Weights of a small GPT-style language model, trained from scratch on English Wikipedia: MLP 896 SiLU.
MLP neurons of a small language model. Each row is named by its layer, matrix (up: input weights; down: output weights) and neuron, and shows model dimensions 0-191. Each number is 128 + 32 x the weight over its row's rms, rounded and kept within 0 to 255. Numbers have three digits each.
Before each neuron's rows, "fires on" lists the tokens most often at its 100 highest values on Wikipedia text that the model never trained on. A number after a token or word is its count.

fires on: "k" 22, " play" 15, "ing" 14, "ong" 11, "ain" 10, "ard" 6
L2.up320:126107152167088057104161158123134082139175140191104151139136117168103095135124158129145157131120141151107027120178136122124060140140092157171136158103190175123201121135120130123139130173086112116107136145144081147066116137077135140134136153117142182135095146074104137156114143211139100195122084123142165102182159124134067132142106096132112191107113152176164127135196098184148120143130116094111119031137167153099102124094120114090131198107146087129120111170116208159176063128115127171099114122135151092167164170130103111170120095147081113098101080121134176090139166131126114113
L2.down320:171154095120148144055102164123097076137130147149095134140132110121167119123186146182127096163090171138113091198154126173068158090165121132100132185148101130166116133176149123143157196240139206151088140152132136158103134120160165117096126161176150142115107113132144083140121113126110079045129075099088134104107105116141164091110102154141125135036147166124125119170089113151077183119112137179135074095118133102146138095130095083117185134151153108148099129063101168153140156108127123136098165166173114188106092091130171155110089112208104154119121128105130111140161136137111121107

fires on: " St" 52, "y" 14, "." 6, "S" 6, "ind" 6
L2.up617:131135153184041146129164115122143185142126131166071140079172220075082141117116138111158084149121165108085111157142162091156155109127117122118167168159140154117107111141133175139130161142101114112141134093141192089178159105126140130175120137118108126109094166082080144110085182102133090116106073129121144106149132144135080119126082113088123175126134126107105167146158195126138105137137127161130105064204077155108136223139114131051056122124129156106071144147106158129158151109129084152176103139148063124152100151203110141071148134124064154075139121161093093148113125116147155101
L2.down617:097144170133088129172143117113143131167132096153055134149142191121092111098070174095144033163087105140077127115087142094125091120132179107105131136129120157114109147129111173129101159158125066135141148114124180107112115117143124143163090117133133146088130165084116181085127251157161103182138089135108159149172117099130138131125095093119151158135150121113196161118151147121178145133183068106136102106207149135100128155086090114082108167118132138145101097126124111125129145117151118139139145124129090109177145163200123141068169092070099077081151096137067073123126133083156182160

fires on: "==\n" 21, "av" 12, "\n" 10, "in" 9, "ad" 8
L4.up535:139164150133068114096130153150077118154178106107116153140182106129126172078154134079136135116101176147088080098167160053137129148164192107191141080143123186166154160154113101085145146118119062150096109159132144098156163087136115088104132102094115122085080104049165209113104129101137108121166133087099155124181160133181111146110099150177120099144204138105145088177144148163108124107120108109142040104120163151078112176077081135145086159148148081154091103131146176126123115116137125115170087148111074079106133117142083133160119105115072085121091101125106124137116209127166173139
L4.down535:132098111111140121136143147120097098098169113162147163177151099121148129138158160059118127076125088140159128228115075101100110119158064111137096101126131121143120122189160139108135153174130140157141156081088105124072130114176139120142073108169126146098138090126115057105190130128097127092071116132099135150075125107179155152110157137130119163107142114116151173115134117152139188112167129124106122116162180161114126097120144117120133151160081180192108131060111110159166072186154201089072159174104165161120079116114152137099111132119129145121129166144142078117122148171091144171

fires on: "\n\n" 19, "," 18, "4" 8, "3" 7, "8" 6
L2.up874:161146100125153076094147155086114158106133116140121152105187172107111097165103179119161107134186098122124075169132120170148086091152167118109146094132095181107125105126147117092139098108105113124167152150087096094140061149186157119153099135075095157182164154103124175078118124122098127127155097138146188130124195099164143066086127142093165151141106102141164160160178103197130162078143099168140113141113159181161136136104062111080104127145110113176143088066116118138121107119178096193103081068102141092110134136134084130098123084120129120104093131164076123122170175191153108087
L2.down874:137104126138073139102057136068173141124138147202111151171169119132091112131075090133143071093136115104124136058147100078115159126186106139131138113075090065167119166133148201144154153109113165115167143190170103175098146109102133113115106082138098123106163076155107112148123138079173180078167123052115136125148118108081177138123102137147119147081135214111115065107148114148221179074092153153060172145141203148160136097166171125145074149114119128094063121134144165059120131116137111109108137129138081165128127127106152122079126155132150148180140178134099107096140150096106138130

fires on: "th" 18, "ast" 11, "fter" 7, "ing" 5, "land" 5, "ec" 4
L2.up403:170188148074103114137140120118126138079147034120155162163096137114076145137143121084074144133135157142139104147135088104117112048106158185106112055168078106147136198055120164127103080108123166150108186147147100102082149165104112104110176230173103113126146137097112095112152130135152162069109135151097104141111150168153115107107149122145111119135072119184061185142148119192144089143114149085108108174125127093117118116185133151137188143138172121086130136187127129099165135124142134125154187149129143132139119118074095126073145146137126188127101128171109131106131154109157117123
L2.down403:130115107184130129116139118161085101156085207117094178133172102180096082139138119116124073132161080179098141175109106132129182206159100082141131182113152174127117084172100088117189192218146087071103158135089173111151112112086143145107109112144164159157124121127152151192152187113119098111126141106159146112089121115101102108134103151167144131093172054107179114060155113108081140087150176184067146107151152155139124124093132104131141085089069146108155118089124110104090134103152098107101078164103122128115117138142167124143072114128173096084088108104132135168131150104113166126

fires on: "en" 45, "und" 18, "ear" 6, "n" 5
L5.up564:061113139197152134158118120139137162097139103063115092123156180173133104167136126017147155124097101200117091072217117139136156040133113076092143168085120183159111122157163033136103088130152131130117122141079148132113114162166132095114159158099131166133116152104120162038140136169142092119151191130095132128099140136142089115134113110124105164071159140104110144150126087144145162133150087140128078173159142117127179121144114166110149122192120108187092073174070103148138144155124122199111127135159158126143130126157153134116148144140146117127113109111050182086113187141128153095
L5.down564:141127113052178158205127142213178123131121147139077090156106091095106150138109137183160116123154152126115136162071148146148127116152211156172155098137116126154145099121096205120155154138160107128111162134180145123145203102133136182173146140155158110114129129140115091153141114132116076117063123162179110112115066114094089135125112153129120087163132057171133196129094120105101115096164150077067112145119147081098128074089142132117117160121120099168121183155188127111111124103038065124105107119128161055120089105141130108144143114091093136144139129147163070147138162124143133154

fires on: "at" 31, "al" 29, "ish" 5, "w" 4, " w" 4
L8.up641:093133164199116133140123161087158130155131134161118071080112085190105102125084109167150110181226154127125137097099100060109130176064131087178178129118169151113141137172143152091143163136122130139154101134108104110059129159080088108180111087110112183168108083086102121153143184108113094112156126128091154128179161144162105145174089166147119146073122146126096130072153088022147159142175089119118121132114121115135151128114102132069123163104101144142101086117133178108151129103125132136141135107113173161091152148189061118103175100112077144171189078166114128090108151117157157167
L8.down641:111099151105099068179108086138076131084166156118117166200155133095187135182074111107150137124092154166065134134101141144142119103100162181059126089121141163163116084137149125137079075146103110093151138123110122136196098104158138150070152133123095137114164138182112146148094097124099138106134102175092167090152140062150148135151103136144153094101145146155151149141136160159173127132075168129123136132138101114162127131149199190121065116130122086146061148145174071165119091167108121143213140172095087158122094072092133138145179159120111123113097160072148130151100172124121150106

fires on: "," 76, "." 11
L2.up198:103143147104056118127078152112133153162147092121141142130171153120132151162085114088123142128145116090125145128024115141107101144170072117136188149141127190078144173193109168136140155108099151143152170134137164113092129079086139171107039136130123116129134133071120137152074164171111069138134130134115147126147152102147132105168122120181170116131166135120146104112181150093153108109100137143116155084147138134133182205116108091053082167146180127151130130111141168095102138091133163158191151092163113107141135201132143100115056074112129108107130089119114083130147134099130153137
L2.down198:138133151143089142139129116115202107108127098123108142146124144171093096109108149104138082146139092091130128131146133178167100121073156105131148137181199182137124137124107128113100126110150106169182158100189108119139091119150108103114107118163155169081077213146082175109117146099156125132127153144126185113127082071076095083133085155181171114156144099189138209054089151128144130095099144092118135145139099106079120140142091135102106157159098118081101112156159060197111095068113106102152174085095155120143161133194089164093095126159152130163139100130121114127164178098145083142

fires on: "w" 11, "n" 9, "as" 9, "en" 8, "on" 7, "un" 7
L6.up253:136070144095042136171152106128114119103158127129139119144141098145105083145103163129180103120165139197124067091129185098147162164119170081117113077129171096085125072087173149157121151190111112115061152114152167167111072109093157105130090094116122093135110146125148112148157181146136155182081121161159095214202163066100094119177100080137154126119101157084178153151089135212107126144154122106112160072166107074113177159142100095092102125072149101132109183148142133100168176156116134166141133116106156124131146117109109111143154114161102122151147167177094184110115158127132113182
L6.down253:160082094081077120111123139107114138143112092151182197114146139112160117126101112139149097145077109132153186137125148074139165075081174144139162078153153127143149113123164108112095075100152120098112116159206094144117160149171127137128075183125076130077109199158168108116136136073148168163160095134083153076153094139146137138174141149117168138089212133123103116139139144138105197154064082139183187119162180124128109134150112127201133213105155083087079073123109098109175134123055157116122132137144163134064150124048123127096140165131066109141105143102098146131129173132102131164

fires on: "m" 36, "y" 12, "an" 8, "h" 7
L5.up425:088148110120151117138142114116140153182110151119114090140157094110069091171130120161125139136124109105073167110130126065085096158118106125152167088113158137132152111118107163138159219160128152111119092115076176131144110103094128066099129170141118143139173132154108133112114135191096121127129126124091087140102074088173077046082182131116193149116180118113211100097203124112117165111137077113152106145158176064115176142145111126126117136164147134102074124153096099112124121153105163091067085115148146127168149079154153084082187128150087120106141136142045078148116122141095163134
L5.down425:113144111113128121144104104137118096122156170193143109134136146094158067145093154109110151131134133096108077126088083088128127138117147154123120137216120161124131076146139147082135124114134073182123154136121128141116141071210112142134075139088128076101156157144151113127091099109149176125142127088089131109100072144085125090137107101144146108113122139125146123175100137204097102166101142101183157177145103204086158105110150085133089101161171128173177117128138158154147113177128076220101108130096162109100171151102099102134087173162105103192114123096120167099077147149152156127

fires on: "h" 31, "ur" 25, " Sh" 20, "ar" 6, "ul" 5, "i" 4
L9.up65:137084104109143135118140137089103114136107119132066118139094145080108155141128157105128158159081097128126168156144168116173125064123074118128064152116115128133127151150146128082145155141179099123141148125106134097132135133200083105083112145144130132167095121063173171145159142107114121165117116140104114115146160145155082093075114104052186153148190115091160117137177182172173130186142087131163118124145181131114197192110109145125071095164077137186121154099134112166117173142068171101082144173133080125118129125184124155126092186064118078163087087171030126136097140181095131107
L9.down65:169129099109165216054151108111179103120130139127153122157141148138148122126183115127159116106111140182138134138137135143099159155067138138140146150149140149129178078106172172131103164124168138118070120075117133147127087121065206113170154158102120141126102098137082104136107116061164135212124142056116098143095119175129147053094106148164109179094088137149110137112081138030143119101101082124119148107172126109101129099085164169103158090137160133139172126125141108075143137129143123090178186155172119194145131129093136120164156087146120087096143169119134147090146192138131149111

fires on: "," 27, ")," 20, " in" 14, " of" 8, "ame" 7, " was" 5
L2.up683:147194085145147088108039154121089195120119101137123114121140182143117110055100116059153094092117115146118140127067150064115145111110147117074157148135135119150109124177116154067082117181104114128133154126187125118082107087090125150171060152145138139134137145063091166121137147152170134127138152119111137142146154142218061105136104117147130146165154177123167114068116149089117131123127138124132107100118127109082173168156090096159093108155130152140144126120133143101108174126095199063189085140146103119137118183138075116136122089120158159136094149113098093144161156124194135119
L2.down683:161111146114110110207111100165112114090153130135112144151130138119104160119078154111121107067166083095165106081172213164141148143102093104065147155131131157125103122093126138119140189126140084128136105110151101125115115202171066122132136200131102123180126138176131131098075131137106100190115111134132049177180167079087100123078168155156116153102141142067107137128164158203165133157117082132192117105108158115138162104152130112150151113144144114151045098181134087141138150087154092141115104166078145099215097104122074156076144126158164089096122103131103096164168155192148119130

fires on: "==\n" 57, "\n" 21, "oc" 8, "c" 4
L2.up18:155104129112098153092091078038090140095116152093110185199142175161103184161133145087141118142108149154105099058126126170158084132103114105110175132087136137119089237162114103111109111158110104129165120114088157089155119164151177132102196098098073156104122163048164138106090106101159178134116130084096184127148194133141139108092136143097120153151157169096129103158156183139157129131130111151146063121128108126167096148100114128145102114115128139176106126161229131094132075131145133110144103176115168096086123143143132123069145117079154104148060090095154131145135132148148132109
L2.down18:121125140153134146101094180131134086071165083155137134091181112092133148157112109087186081096139151189104085180159154203112109114120145082114147074170124136100152212156166176126130122132126078148137139128155144170078120124131115125163116117080184130115172136125042120127131144094131133146095097076103152125095065121139122033126114204137128118101122154078118127163178124110176161180086144144122127123185122092109066102108150173121099150159090130106098176130077119173106128123135089122075143162157089137125147146101123143184182123117114075151053178152130099076128178117158145154

fires on: "i" 22, "ik" 15, "er" 14, "ec" 8, "us" 5, "he" 5
L6.up7:131151124089054154213119147131115236129093090102119173177135136088093130087098140133168137154071189126065151056158153162096131104115120163174096079113105093160142149154148182130103162120158101118159111146165155145156157134115131150095102081118198147164099108081098121104153153131137136124132088126127138102085101132098102095150158085140069148134134120130141086145162100086149140171096099150125124073152215132095126138148109146131150129138134166101103074122154131156124099147133135157137163109158037116161132119172047139104097116097120123074132144156092141135167176027171145169
L6.down7:079132137164183122087162124164116145140156142180109150171094141139159123144166104106046157181171102085139087135113129184152154140148147103122159124117133150109187123115136084114131160100136173131094115091132133144136110142109193133149114098168050135159123121098173118092124096111155113149126131081122124153147077089143141180104150202143149125165125123138119072076107130138181128128109146131057096095139093164124173167141108132134128127120063124103087151128091092116139124104149107177088190123143136101168147062113144185174128115108146210142142149153139155137167166080100066153

fires on: "5" 17, "3" 16, "7" 16, "4" 14, "ed" 11, " of" 8
L4.up173:139157128109131148124129134138162140121114095158087140108138155115116139121138159154110030077126123095148128081067106124111136171104137156146114108140116154152106152111129205125112148129145119133063206050119154170189068083173122118176144115100121113113159143077077142103129180129126119194141158111157126098160136138140120131155160176085189195132064063164144096132172089137148165127153135139095139065118128139129172098141072116106120135159118126115136149154172079147144095136166116148110106147094114091131149155155094100158141108147106113077142121169095089127134158111094115128
L4.down173:088095135106145071131105097120169144107098117125167116125159184154114136151079145151143134126172099149144140184085141139163127112187066130115114063108165089141091151173181180159181144157128141136087082156151148174197179110073089149146136082061087072149124087109119098189184135107134173118163156111109103178076110168141103121175110101100088123107085143099142149111134106103099131095139158115096145085102144081137172120109147116106142071146146151141110092121195135096127098113169112058128123113123055193117150152095140120117104174113137096153125111037135126142137103139126120184

fires on: "ing" 34, "i" 28, "ia" 12, "ed" 4, "us" 4, "es" 4
L4.up22:112114109138094090167059148136160164183182129120127219062134163134097098107070122136147085172117136120115175097108150107116122179083070145145134115160129062109158184122066145118059166129118086139122089090102113081100151151083157100129135128125137115106110163140132180139124119102165102140126145172143103137108150125143149110200155081150107120115066155130108125144138064066223114179176105148134142067137163166078159111127142144115114140171102120084125120097138151140162132108123112153114183148140117168152135136162045155143113143127121116117149145078144125100120155069143118157
L4.down22:101166158130123110095134092132132165140127118136093087110140113117171146149115151154153144105077140070074143130197155143157086113145128165185107206120124126104097089164172146170185120079187153113144131134133128131169129101073105139065124128188069132095191056118141086138196137098176107102110113089117077101054120157104141181119093177088182053156139103146089094119100092122145091106159150099138117148117102097088137106159151156153127140157136069117205100128124145066138136113132102095102146154054139125110107067158156160132180155167151104122131162141145102108145157132120154135

fires on: "an" 36, "un" 17, "n" 10, "od" 9, "ut" 6
L6.up567:121113105103059105126096107099154135158196057076130165174149115164063095158093173091144109116106156171078169066119126114158080086147144037137134113182130090080176118161097159166082154105116143100100126148061176148125107124128077136118141107086136104139132111102116103108160168130135156129173164163103138139108130104172110097195149162183129104130132122098142139165067149161122194174070163097102182082176135122130151147078150124126146133117124132130128133186155108119127146149151135149122188177139151130167130147180187088138113123166102079131094099169091100102101160179147175225
L6.down567:108159129181180148181147141145069146176081076143178116207065112108138131076140220183168194069195137108123118129128162144121137128142108155133118106103133159144120108165131081096118071152114143127175100126137108118044133112096120166075199181111088128112122190162161127159119077107110102108154131152132134047156144120138104111135122132106131202170118116158117141154129152135163138120174111128114095130130158040059146174100121160161158165081110127145089134051139169130117131154125075168138152101114122086119123121096139124095113106150099105152136157123126147142148233133139136106

fires on: " Un" 36, " un" 14, "18" 12, "un" 12, " " 8
L9.up100:133171159138097131097183156155137121151078114108164136108172131117083127192091136126143066098078088104135158071075144178127099101142144117107064087171137128130153126118094183128099126140137076133156114160107094112166126147145104149126170123087090137129141192144110121128121176105171126163116110206097151143102156112093072150101127057113162098124136139114126122094120089144144103109118130116129174156171175102128119109105151152058087121228155153148118158168073123102070202168145111138160128100079183144091155115185151129140061117140167142109143180081084079081189157117106180180
L9.down100:153089118127160095112125164130117136115147133164189160106115148136126149087029100149114199041100066148147125170136161170100094168131108143117107132136102105088095117156099182083135137193102128160185152120108124147202125116189146172115154119136100067072140202108114140062051107135117115132140133145137182120159134151124161111107179108139129149166108159150163104108113104173147187069112114114082139135151120142096141150190160169104091143125106123108143150140138124160136180159157173095096102113112095127127106073111111164110152102075111160134097162112091087154114147046059116178

fires on: "ach" 13, "ain" 12, "ac" 11, "al" 10, "am" 9, "ard" 6
L5.up468:119132153151109101149079167139109098201148132083088113187140167185131145077086180142130127141047125188133130045056183090122055056170171103160105181124125099142098126087150146109106086130074089134044119090141132145083149143082135142110106138092174161106176109125150099107149166148185136168150113131153157156191174126093077127140058111136127132137173153160182105171140172191109139132116128151166125135148159130091103159122119138128151138088116145137128087127181152152129127138130166118128103097097092115121069120122116160062165076127109120122090084158165137099079145118191136145
L5.down468:099104093086084152134127116137133124121106147154144157089132158136168086187121121122063136090059111219076110165167147138075098109165090069145163169105132104151134147206130128165120172138112141161127151154152128073137104118103176110137117174064121179106081110071152116142156113132123124031161151138103116183121113126141139109101080124098121120148115117149105126173116129094089102155096080101109166127100142116142097122129125136109155151175085077145108129117114189065132173116102204172127141161133163148128133094067113154164105141149132181125162182187111160113122158167110122109

fires on: " us" 23, " and" 21, " as" 13, "ade" 9, "," 8
L2.up37:075138198090109088131161142153159127159186114126119131116127148137101156142115137099141120127129085156095075144109082166135168116133143084126079120184148162150121144128060156171160108058100117101115143155145180117078140137070137117105036142169131146136128121169106166160089098163146093106097129167124175131154074146149138172150062133175143093124106166049113182164133141147106154107119108070073106112145119116167186130058100109112106201189190119155132135127105160154102106127113096176196069087172106088111101129153120131122124130130116113110145152184104065105123138130163141177
L2.down37:090149148174118128140148092083143168145133119030092177121143097127167121063096123140092056100161132120127191153193119130115106130100165082088114185116178168090092133116158132131171117140165130094158142127129128165122142075100129178127131035078140139104130148131184122171056172145133138122133109152116153145165143093130119079150189117153145085112119089152133098147164147102160117102157175145118073135097176168187143105151109089116149137159112098128145152114105157141136141164113120114079131152044169103117127079110135166078134093166147109141124060130143155118089145135133112140

fires on: " p" 55, " o" 20, " ab" 17, " on" 5
L2.up22:107119146148126160098198158136147167102094067097159059121146133113075105173087134117164171167115071112127125143131089135142161114084082135158171136133122136151089155176121148095107136170088148098118130122096132100153133194126159101185101103070105111169166155077145072085107160195100109105127107214073138122136118157201166111103131115157149190183163119171142137097183120139134145125188122136079098113174097145176079121119077101154110079168129144176123147147111164132136164148097123127095117152100120092165129137075125119129118052111152117119113091086085045109149118107149112093
L2.down22:132125164122135076127045107114152156097092078096125125174112121158085124100117233138062114108038158162136164154160110108118096149073127155137131174115172138154138099104164097151127130149184064108109145108106145171163122159148098143127156090093136115085184117102115118132087109130107156182106110078140141138133133130100044083150065153156096141147130089087064117103137091095135124175167110164134134157107106117138071129142157154121161104113139144112100117164149094167147172096148137130102168167124138167178173161113147108090153099155044133127167111146156112213140089138169188137

fires on: "ag" 32, "o" 21, "ub" 7, "und" 6, " m" 5
L2.up41:142162150133093175142091155163175133106189067088141094177146138155102144185090143112138085056113142114096111140148124152055061109169140174092105137109116165080137151120132128157125174108193146128145191114092101131100134100124155158113115126056146146085206120131104125117126179075155146086114110150082128124101130090178100073138142136129171102117117089144205156159131096103150187115156150178102133077134162119160121131171135141118105155123124181132109180113076033188097161123121115114130143141127110078167087141142135099159107117163174080071122133137119158081141154155138121242
L2.down41:128132096143111113153109111210089126125108195164134173138144073133111150096044085103103101099075143129131112138147125143099135120098132143112078121173148136104139116084168091116088122080122151089102092135140116138081122117106127176121151120192122129180115090131128128095170152108136112129143126141135110146194115193127097135127146129100124160177141086052083162175101105111070091152133113079155112206172192102117143127137103143143162122104180183127091150088082191140107172115142165123149070091206101127158145108160114173120178138108097120158197135108137150162146126183119065042

fires on: " t" 41, "ign" 15, " p" 13, " f" 12, " o" 4
L8.up321:091131143084148081119126094149131154129174147087149125139151139137155104141108197120165153136089103149135120144182155127187100113142171172139142044066109115149117148130088078159110157142107090169086175117169158146099099112137121140098082108150171215116131071101085158036105176119105134155146134115140148151122075091098185119174129178157077136152106158113148122104090108172132140069095129150108159124130122096112119124055127129075163144144142165153105166060150105146073149176142146204112145115136068057180159193103093120123139131105084146079110171163095132083101165135174147165
L8.down321:104118174136138105119134163068104119117141088115083168145121119203136136066135196179127150154116136091152124166089128095161182146093115122137145132090090086177112089096117081138101096178106113110126128168066119130153105189132102114173098113117132106165109091158138143170133081144061126124104133113121120091082060137109165189133053095199189120086062180110133124167143098158135166157128143111196157107138182119085124153143147132161218108120143131141109158126159123136121125137124138141138047133132174149115130054081086083154128075140149167150178155096137157128086140134075134130

fires on: "on" 36, "n" 12, " on" 10, "es" 10, "ates" 7
L2.up287:091098148124093109084150171147146122110151137189099147105158155141087142126114176108106103107102125141128123115085077153148174137096080131160116171165133176082213150164101139095106112160099104120158134069114181089199118080136151110142092115034149199146117137126121131118158140202133145154126092131089168125150126120201161135108101095132132158144105162148136146135142070107185175158127142126070075061134163106173171097040114111136093168122142133150160092132164140103146117116183074094115041092198129070129134096095122105102146137101117100092135110117135139116148131102121156190
L2.down287:097076113079165093154084127146087136173138096112083128166158148209140132104157195119176093138100134192125168119074128063048102088125154107137125164157118179143104133135171082173145125158151124150164215070144162137087100133119149082140111153150116157125126097140143168137110162135156145117137138065112075104128123127089106112110102164157083162155166098046124132093085137156140172099042137147114118078142123101146072108091144092101145158133126158151079149092134082171163159116177111152078130174094095133131137139115135176079092141118116107095101055170112121068152128143109068126

fires on: "i" 38, "ar" 11, "r" 8, "u" 8, "n" 8, "v" 7
L6.up579:095145162124124123133119127088106122091153151135114137122106168130139130088117141071095148106077111090078164079117177112148162059163201111110062058125169128131120103128071046078136136139199147113135152157117111140089155150130145111145095147140140134171086111075172132123150189150162109140166138130138074126122126145140126126140130136158146104206130186158106197093112117159157094171172096123145113129187167117124136177110075110092128109122093138085149146087215067119129162151107205092094181152202121106148150094134079099144159168105134093164108130151138170132120094116122130112
L6.down579:165176091113120148106157144119114164107103144117126118126161141145103072169121110124101085091092139167178057073191155175143076123133156164169141100138158099113128147111190177121100106153131139145073133146140073153128110127140115182099135100174023092125112179179147098115145096118129157126184131096123114162072142126104138098106167140112129110146074126110145070080148149130112124151135172121130144142100078170107150068133149168110091092136108126147165143122069144145115108140117061152079112129087124084210139170023149102124160110163100147147180148153118170109103202114110140133

fires on: "og" 17, "4" 10, "ent" 10, "3" 7, "our" 7, "x" 6
L4.up866:143146119093118084137125097139168144130100131152091166170144125190095130107121168112203083182126154155156135047104132127163151136073167144087090106087137160114134200096184130118044144123134108165072196123106108134136116151169156100136127091114148107149176149144189167115157179112178135131160149162134106127112180150106162081119164155042116124104111114101143088151169080110113107087116147128143150139139147104125140082166081098089126109100098179120095135140187158100109088123097131127137178128108093119104146132162078153098176079097178113090141126125142155116088151112117201193
L4.down866:200114129126146136173121150125110145156135175165202107100116188128157096055045092135123114064111071083083123152122115111128200141148166145142130100150112151142047125145128133122122135199136116136064180168168178117123128097120107092147087092104107127084138081103099086202186100149142107111182140128089115139097145097163151170113078122111153133113149119105159137153091125153166214098173105180150133130121128149163113140142079095128183126144110113026099116118142115101133090164143143120110113156101126112119141109161122112128147072107174073138127134128153169145189108172134158095

fires on: "he" 41, "m" 18, "f" 10, " f" 5, "h" 4, " h" 4
L9.up291:155166129164090176113136161117120141176106128103099128173138122123107134102126101129137125125082138095126166114104185096135080064094129154151225117080092083156133098149090139137141103079152105127169113135147145149094128107102107127107130140162116134041162127140097140118166161121092135163149106141115133091130095169181066154086134158119141180134142109124156128099043096100119076144154068177184155116116130174119148150057093122091082092108174125167124106124069101115181156170061119157121204135129037112173138117147166104132123105084191112163096127156130104110098124081096181164
L9.down291:123105118065076103204134137166182110093200121162133119146140123112151081122116107136194145168137138180111107176111074168144118159138145149093153101130119110133100141124078147099099142186099131134152125058117138124140103155130114154152153111100182114153083149108135105143134068174154155119132095122173129138132191094128157136176119141157105126092129174088108164090155126139109123109164138079076080117098099099132125110141143162137111163131136157084078056135142133162135178189174139131106084134157105106154138109125062160127076197139099174138138092135102202146141124146109168051

fires on: " t" 95, "ent" 5
L4.up727:110123108139124157099171117139136134143168144086096105077141133101120093084159155091149062159141146126061153148155206137149106128129180091139136039079102144135120082114090102153095167141139124200147205145197135117107161139140109081190111133175210131121115157178085176185112134182114107137103111135134055133111080102177154086159114178124157111085137139102179138140066140144159141129152143101102136113146108101114171129063049115089146168149179133173087139090149089165093151113137125176164126147132106091181160120106102136132130145124091094080120120170132092067091146054149149173
L4.down727:195149083136162144141154151080162108125144196103119145113127108133158130128093141150178083127161161091166153164122166156101101107142104123097101126158106133087131096053135164166153132195185118133134112119141115111142122123119095195146132119158120136064168074143050090189119115129148126110101137149102150151099118082108092139103127086176142105090127126141118125149154162128136104121090137143125147182129096136104191139156113117049095047157164099136152200141159150131139066174048163162087112117132108138151127117088082120131108129134114151138149225096122118056078108132129183144

fires on: "st" 30, " " 11, " New" 7, " A" 7, " Un" 7, "ov" 6
L5.up123:064165204110047122201161127126124152129178116086115060149153119128115130130129150131146107112117143087063195105158124125095112111151150116097115095158145112130110110129068118140148119142093112115154169100124126146155145166103132143160172131140094168074180141086134145131138128128157081170102122168190109134170100133131110135086191112196153084188125130100146172095072130153142137148115107160079177122141161089082155148132135136080056131201160123122121189127123121133100147084101114090110133140101103097143104080120143136124065110117110105110137180094051090152176155122127121149
L5.down123:173127093149092174132060200151181162203091115135140150146106120137117106206066071139147074121149060075118104119074138150063127139139146137130095127087161142130172103103082172157143044159096149109128098105109169097119205120135120160138145120146147120125176185139116053102143097073145133100118105129076106131123095089103110172146168156102085143142101155138132090172133183105180093127125067127157145056149126070139063122104108085151120098121082199134169137088142125197169086139175126148148158142128143158164147111198112158146116137149100169158148132109143110166086176128101153140

fires on: "ent" 17, " first" 10, "ly" 9, "d" 9, "th" 9, " " 9
L4.up524:054121137164088125168106135114127101127187100048099095124165152162153071121139158151143137133113154135137118125153148073147101111155160164128120047151103106100140074140114084126143190122120116146179140158115163170155083159130151046169164098110113139072120152134097203134106163178104107136135115137123147169090145102144088051115067178150228161130131091133131154133128132090119126126100092094188159070131145116135174140128129186104119149144152132165103146115119077169117139148100077178107153106133132164200145160131153150137223126174122143128113124229124125112137106070100094128
L4.down524:143144053110158116124150099073120146103181128174140103135117164087154176166073077088074134170147064143067160163078117125150121128098136102085110166136118170127112142149160151173139146138157100057060109111159109046125165114132090189114117136135183155111134047155156103205066142138203123088134161174066111055147137165168155096162144129121104162115120125177122143164152126105103131142069114117085135126129130122156118141123123143141145126146088106155131117156092157118159136112098130099113142143117120132076142108070146137184108128071110130150085110143138142123097103236187170195

fires on: " f" 21, "le" 14, "a" 10, " and" 9, "er" 8, "e" 5
L4.up813:064133145150156114157113140114090094087094144113113150102117089103121147145108118129152140114092105146102206153179139052152137095125045152113145105108108113112097139027092116138169133191171134154136140190071123139115172184092181132089092161126136128133131078141174131085127151173078152148115064233100197120132102116125216084056140137151073184186113144152155182173150103189082095108154083109092132155169126124120163138122090164121136132154149160101137070122131159094125165130163122158106134126134075136163128122106168140130125152100085121168171106156113079086131125086131131132
L4.down813:194163186131131111146114144106116103099102131129181133067098121110148068153105103153151132138154181118078041133116069152100144087136189107154096157157147097132169107143138111144045107079113167092148089144141156146154151124213178101153136149125121157138196106112092088104078113054198166135114123118128113145144076128124094124096186184151136086077151097129127080116079165182117141166127141122157134155118117077103109159128189130113124170121144080114151134129123129201122075150062127099124163135148142127112102126091097095119104067167123184129106145118114132156135184139073148104

fires on: " l" 24, " c" 24, " f" 9, "a" 8, "C" 6, "m" 5
L8.up171:147161120148131142122172156164116174146188150176118117207114157165112118131128098145165127147089130214131140172169209141122169114117157094147082102138117111121102101120130141092185115165152084123164114143100130128100172084091119141140076099106093092117131141164103111116137164179102123135105097148112117077205098164181069108136079141111169177186118110116146150119094127126154104092138044116123092159147148090126163167121124127095165183175167164201108074132026119084106113132053171141096186137105086139105105137177081141137122124092196105119075103115108148048119140135137138134
L8.down171:128126101160165124151091161137140137151151174128178101143167107159125108108000110066146157156126120125133086140162122077138127136131129108114163140161107076115147083082106100154066145116141139125137109088100168111121098168155069112063099170115159177129130110085159101148114094155169141141220108147109123103116146101112108187150151190150154120138122135100142098085073119131138181163191101176136099125000127142122167114148149153153115102116085137125145147139176071116129181112157077119114125129130098084163142142097093158109080109146116131101134088120098117171161127140158110156